Part of a small language model's weights.
Size: MLP 1024 SwiGLU, vocabulary 2048, 21.3M parameters.
Architecture: rotary positions, biases on query, key and value, tied embeddings.
Training: a variant of Muon for these matrices, 461M tokens.
MLP neurons of a small language model. Each row is named by its layer, matrix (down: output weights) and neuron, and shows model dimensions 160-287. Each number is 500 + 50 x the weight over its row's rms, rounded and kept within 0 to 999. Numbers have three digits each. A neuron's up and down rows have the sign that makes its largest values positive.
Before each neuron's rows, "fires before" lists the tokens most often just after its 100 highest values on Wikipedia text that the model never trained on.

fires before: "mp", "le", "ch", "s", " An", "ach"
L4.down816:483396451485412457506648529468509549493564456557432452625526566506489515455525578546514605552472450534509602523472463453497469540483441465498527549478516482529448442573456474487506530460435465482516476543488560462507512342461493469449521444536425566575483435514490504506501496484594455491555491471498491461498546565529427516467526407436476549494484544512497497421563541408549373439541

fires before: " 0", " 1", " 19", ")", " 2", " "
L2.down94:566498521461497488453467496478487511533484573457504522527558394455494503539531463427549552472506434531511501397595377411446630523457625487568418464419478597539507530498557555471558550464563523527528524462507490437603437443427495455570518478499443455431455446391462426476504459494533536460517449558424500574375518560552477545476492424448539513493500530521450535538561439453600528500505

fires before: "\n"
L9.down833:425489445441439546496519443507494462480526532552524483545578487559458529512414539507538453487520508532487504542508464478470455478485545463527500475464523474545451457512541496531508466512595505446597508600524474533496487497608466547497528424436483459509604527431636456497484516474509531607393488477441482530594498536427493558531385547487453483514515427479374456491464489597571500457533

fires before: " |", " (", ".", ")", ";", " "
L2.down363:465573494412541454478521446548356566520542507576559533505531506471487410541512556511550564512538521458467558499494504371525535508563598507543379467527502503541557570450542464512426448503489598463505506525536532491561587437498486419540478568429444526428517470488403504554517511560517565577460450551544434483565556491452482505453474560468539440583546584488419473464459430458554561405460

fires before: ",", ".", " |", " and", "i", "ian"
L6.down664:489502401422495497497482479515450394435432457525525425503552506464493501482569505509521600585387564499534412485479582424432497476457484529530547487537506423405528577508469484626505588484435421576537426460466455494503535501470390539498556465516545494495457516525559528645500456483471577426446463594483500512500564479512515527496429537473554601457473514522493505491543469486401472525540

fires before: "==", "===", "The", "S"
L2.down129:428529492539490551574479506494547493510447493543660579497549549495494554644572461570566518456501501555567436553392530457442527511511520488504509434472483514473537472518511528597548508566512475522520483619526477442460496515502510496542408519427528590504451580455398520535443595501498500492530470529576613482528471509548456555598491572486435638523489513529518385527464421516430467522573

fires before: "red", "d", "ure", "ity", "able", "ed"
L4.down12:489555417493380496426483506493505444517487541496461573477511478426457648505550511508541501505534469518479497465460517558490553526519542507555463429466488506481556494418514495399490515477527620478516492521487358496433534517496503506531533534432513517477416579495520542541572493466554569505482555590427474590500522440555536456403464539548501453583465433551624479457464503419381470485471

fires before: "y", "ic", "ia"
L9.down710:536480437540531546460471508495540502521442555436462498633487519431469508449525566486482434540516418561491504480638586510472558560437594616544445474483491517465504504576486433521513534612459448517450514542560543491441528449490476484532414536540450421462562487500558499450550424453477393444420513510583543507532428540441566503503497466490486548513406537513485459499495544460562548465547

fires before: "n", "ce", "ze", "ci", "me", "or"
L4.down724:416569522548489491503536615465491467558518518500580431521578503493495576481552537548477579426571503503533549478530411497513454423478507488515420502554487453518526544432485556390517484438455649494530494524546546516493447605512405500569454449475562567512483496516507490445517545454496465493456572514533530528475596438578550561472423408416436516433540496493503544450509559555400453474465

fires before: "ch", "ed", "le", "mp", "s", "ing"
L6.down72:424356521554510388511511483536411501486590493544419476541511577482462515578494581510491637496487495539482539481494513422429433501469511373416454454522485530505505500606544429546503528478497473430381552529499575488496515457618476574435542555521532505452512450523468612425494565514551459436487475499519577543579509545504538468475533406468474478467522453417565464488526522472456436446578

fires before: "a", "man", "mon", "ment", "mission", "av"
L5.down473:517451455545520467516414367596429592473547442480518520468486514404458553497553410456401646566420476448392407534600459444409488478501498515521540529515500481458544430559525459505504491522522537491532475491467483560539464544596523522469543590443463494504425449453479545446441550581560535524538507523512582536529670566543534413520490486473437531425496487449581487425532415511494399510601

fires before: "-", "|", "st", "s", "|---|---|", "ker"
L6.down838:572560509445518459511446476513591523467485504499451578472462404532493463547557548523475594475462421514588505633491530523532427456585504516524521476464472538436548391502476535452385474474458432546454477434475459454526396491473600511550493551562520481438521519487455615453443461521597527450492411476509468653469562468428574543565567522465538488471479438570472455529513464479588501424478

fires before: "ar", "le", "mp", "lect", "ight", "duc"
L9.down96:499425544383564484466582463532507508435475589555598504507566521427538481647545564554483529522504496471342526579551513502586508442502512480501528605501549496495485577554432396458597490423456536529460437471434426525482479466509439520574520544468646480440413491461480567475466460559552480477455488487428546520512517479539480315526534513430439444500516473467535522432511526469559502504522

fires before: "/", "ed", " (", "ic", " |", "other"
L2.down590:503456506497498481543553520482483478550457545420547546558445436515547455380463378523396395615453515424530514489575491512524526524476527577532488435568490533566562530510469489554551456520506460494488545407567488503457492573580461552426497505516468440550443544468470471474502510579593481500509442485535496484551449524574476562637402452568523465507432602493549535515553503479443493521485

fires before: "\n", " is", "n"
L6.down782:539499540410514543569473521477556428477428486511480469555566450571517541373417514503475524546538474460555488583526463391500499484602600522570509502423454480479440489537439550587506486523584597488493408429588503554426544594581559496393481497506486507462449484579597552532515465545499517419612529558473464443565563477452485524481457511572523460537486419543482476524479561455619535553526

fires before: "/", "ed", "un", "ic", " (", " |"
L2.down58:486517543458542492426520485474503540493568521400574487507489388590500494528534570469442481537453565457518482517514445427493495526461443521444475475490421496524501471534530504574397563494567549450510548621455402475491527486566553559521477511619413560484444438429541456523486523507598443580503432527521498453538472487536445447522508456469468452443452457543562521571539416518433517529410

fires before: "-", "\n"
L7.down334:414465489493518623542477553536505503528502477488465438418580500436453383583529611508468565581530501477541619621420468502519504469481468468522466442494528509518479455475582591485437479421622567565487487536523554450502442457501537516517509480406415497471541469574493633461529478544513547486496529532506518490651514471433484512571487508415516529498513504492412548539550603541412460524524

fires before: ",", ".", " in", " and", " from", " with"
L9.down814:602523467458515566471574542540521464498482520549541536488494503392561444439526505602504563549484586474426467537467440521461511445462452483534491449551422485477487536528476524556393556521443503569519512490422534498499512495450474532459611470515527520504429486492535482461476471407454559459544572509447465492442509514534563518593515506420431517445495460616474523463406611477449477484486

fires before: "et", "old", "row", "un", "ig", "ive"
L2.down783:574428424474485650477448529548582595486491465514564430480593508553531447496529486567488534583487492626430392519470486456412510425496441495536351479497457475454480512522510566586451449494569419471443559553474528433433585455454439560472641489583539530432472516460560490521435458445466468496589416537553407516644435511527475424434478561579543512551456469485543534472520514520533565481435

fires before: "ur", "iv", "er", "ure", "re"
L7.down214:453549472446484443485518541522494531378412546676433473492513551544603554499508459434457513574544478452531578453521537516602630539520553529481481420526492526577552553486439491517456543518530509545536553447426449566492440465483501514476410495499497554556573509502482512517518516474581565572471478479451559526532496466505566537501500539489515498501571584572472505511404526468570523511550

fires before: " |", " (", ",", ")", " "
L5.down308:429561440455551525494485693504396553462556476520556392601585548522484560478451547489576571482466451477432462401482461543463499571432498536428422521457483518537523502542529516573498552442403534436511528535578527439565550482448459448553531578539440499530451547534475431469507487457530513459420481535504466509449519532446517533528452493441496409479563471541551603430543484419411484495591

fires before: "in", "ure", "us", "re", "r", " Su"
L9.down918:567514516437450498553531495492582583490513499477508511476579607577447497410472453456439527509484527467457485534443576533565574515493464543587496552528540493507524543618427563521524448511579493535490547524488591423459450509542445470489489475507499495528390537575511610513519501603467548485459474562511555472469485495408493614483507515603409527554546534476607611516481543472603534483535

fires before: "s", "at", "se", "ttle"
L4.down408:489487530437486514461536505504396476472465503561412468499500437515539557490548481483577516514524404571518352466510568499480454535502529573570497556513460544512529563550474493453493490555402459480533449497508479509471545481547497569486571500520519488500496533479487439424535543497528489578470509616545476395442463543517448546542599547454541501473515480460482519514467453441522513500532

fires before: "y", "n", "tin", "in", ".", "to"
L2.down33:455546543475517530492510526573403479536505471576506470553407553508495510423510524510451479468460559514455585462471481497433482507477498532567506516617544536517548552568393385526495546626521411507481457430480476456534589569504488606497484509569415563433556399519580559489451499464520444501518499566539468562534508568486457480439497535398502487556578479480513521507487526486478415516522

fires before: " that", " to", " the", " \""
L7.down380:527642521554441529567553484510496626458484594526431444511488566519487496491509621525421492604419495557468458516482497545432508461593508482456550504466487533447590547565591491496506475563553545503527497552467460460448437504546443388447528576525457389532434518446478416444529428462542536543421571502461523499531489413553451484338469533603503489507574520466456441502582502492438472572510

fires before: "il", "di", "ting", "is", "in"
L7.down702:510482508445448440520482486503543492558490525482529500510508434479513491427507551512494541423484450484567540615563472544443497453437538467553507572563440472532504567463493522549492520555522526495568572572470550393520472483581460482521522397414449553494468461469567412482558519469510472470584555545475467419505515608410619440476513423485455525423520477500485434491480487462596615516455

fires before: "\n"
L4.down956:493516464462534540537448489437528478447450380473473461534490504499578552507566536540392559554481492494568501418501551574448449591500520509542498545529446492492504534544517546577421452505470596459500415537527456473407496521527500528476447557552538436541524404666445498474487443409550468456439397530515491641506502511442511536425451551480502444443501456530416517588606459507510462494430

fires before: "-", "\n", "|"
L2.down1019:503566531489513508523537501477526503542462448574503604466471516535451501549476535563502416550549501522457490534436445477515438512521503518538578491536522432519454583561540487589501382467459549546420516513493596451472537552486516600387488501458426548515548546486504605472483545522560529420490450551444499361604529449602506603557462505428459500541528447514450508504452456508536481507406

fires before: "man", "mission", "m", "mit", "mon", "ment"
L4.down702:467528449606513515419527442501473449557518555425570536541501441508403498510531541439477547473469404536473347559533501555598458474460467477465453490501426525589408538554568471592546432502479577444495449452471506601500470474578542519511534529548521532478477529477556496511419502471512555566538455566486538524554531451468526445450478472418465571449508463469475521520461480404449494473469

fires before: "ed", "ron", "ing", "s", "e", "d"
L9.down157:480585530540496507496552454516504480505427458552507506517526537533438621481584534499464481615417516472510472616528457516496561481455536551445504473498401400471538495540547511453494444440533506482543570474527499473462498550557582498487492568560466527485478463447527533459495493421531432568513535531450606595461604537505458539448537572408549535521472447489464491533521511547481490551575

fires before: "m", "man", "mission", "mon", ":", "if"
L2.down241:525535438518464459552432519591501550573564532413552465524436471515415447483511484466477555482520392495479423492580467611474435453515534523519404520570450457591457468605533384509436552579498500449555522427456472447542559531495432440540475525463468503486467466528503515492404474528591503614457403527525568448544536540564401388492561562421541472463485553500524461578461475525635543466525

fires before: "s", "n", "at", "ad", "nd"
L4.down110:553435451586455416516489486545536483552466548541396536552432467464503530496527565459457486493500453599490519486580510422465507660477412482609536537467424450537536522578515541444458441605484525506471484495542512453535404474549425558510521406555556474521424525485472499571531534474494470505547471532420449506519440529539511418493555569479452475454511429488529462400536568469487555489531

fires before: "et", "old", "row", "un", "ig", "ive"
L4.down854:493423491525439561524468493560568442505525535550566507558491391483531562455534553543526533632540421659439420511534544586472484490509460487494454543464442514431516485433516510566419496456546475471511543570512480395403488594459509474523521511503492496416509533491433528470538532526565540485558453495503525505487486534533533528527499513477528484477531530432537528487468471553580587483432

fires before: "\n", " |"
L4.down951:532421529514531461578515400484451575508498500416510459438516549477430468478443563499501435550517518558422459558468446463461446490512567544515443451437394510538521540573552513485457458525549400453435499536462529498607489506519452480486509533432485575486440514468534522487452537397510552592437476453512509435383529518476540489500547532471435536527560493508536568433380536541572418547532

fires before: "==", "===", " a", "The", "A"
L2.down711:442442485488437540585495381410553444610530607496564503508453538474463416581490442536459571578507525442535511493457370472493517468530574518578536408544413380518460468504448511584555569517499411548603468564404554515446490459528473497532526492472456544485493484498617517565479515519488538473567487434518564451461554457466451421449445518485522509438497522503463443453518489471484472584506

fires before: "il", "y", "c", "in", "n", "to"
L2.down200:552476546519555592468573572517504560562387457477542445498539534483605429551557604437532585453519519502513550506556624572445483585547521461505513453509402598458479543530416431581431522539490441520540580485551621529450602516467573477554465438501503512456576478492460514528516559517483532515538479513522465502451494535507487392580493403455503522426509505556488459459526551437452550500507

fires before: "s", "at", "op", "an", "ation"
L6.down54:528408427573483460515566458504479476488493536465499528488524543535509504576533428498513465592488585595528565488586470455509422527652501424577495528480588526452418474559405488458536481527494498429486498508486512467522393561545429528397542456449542527530457487504439560460493451590529530586552537484550473589457514484520538477508503577450443569522536500519481472477470469520551448491604

fires before: "duc", "te", "per", "fe", "p", "vi"
L2.down618:474540510532476466540507459429497574607501460420451534390572447554532482516499605513555482535586437585468439443484554486439517494480437404463491547500515508534484503600549599448526573460563502476535509432443657480510555504510498464499448512475521490585486518520439481484478462540539429473436481498464527597531477476414533442481439463545417514447447505512526531516542463553483524589496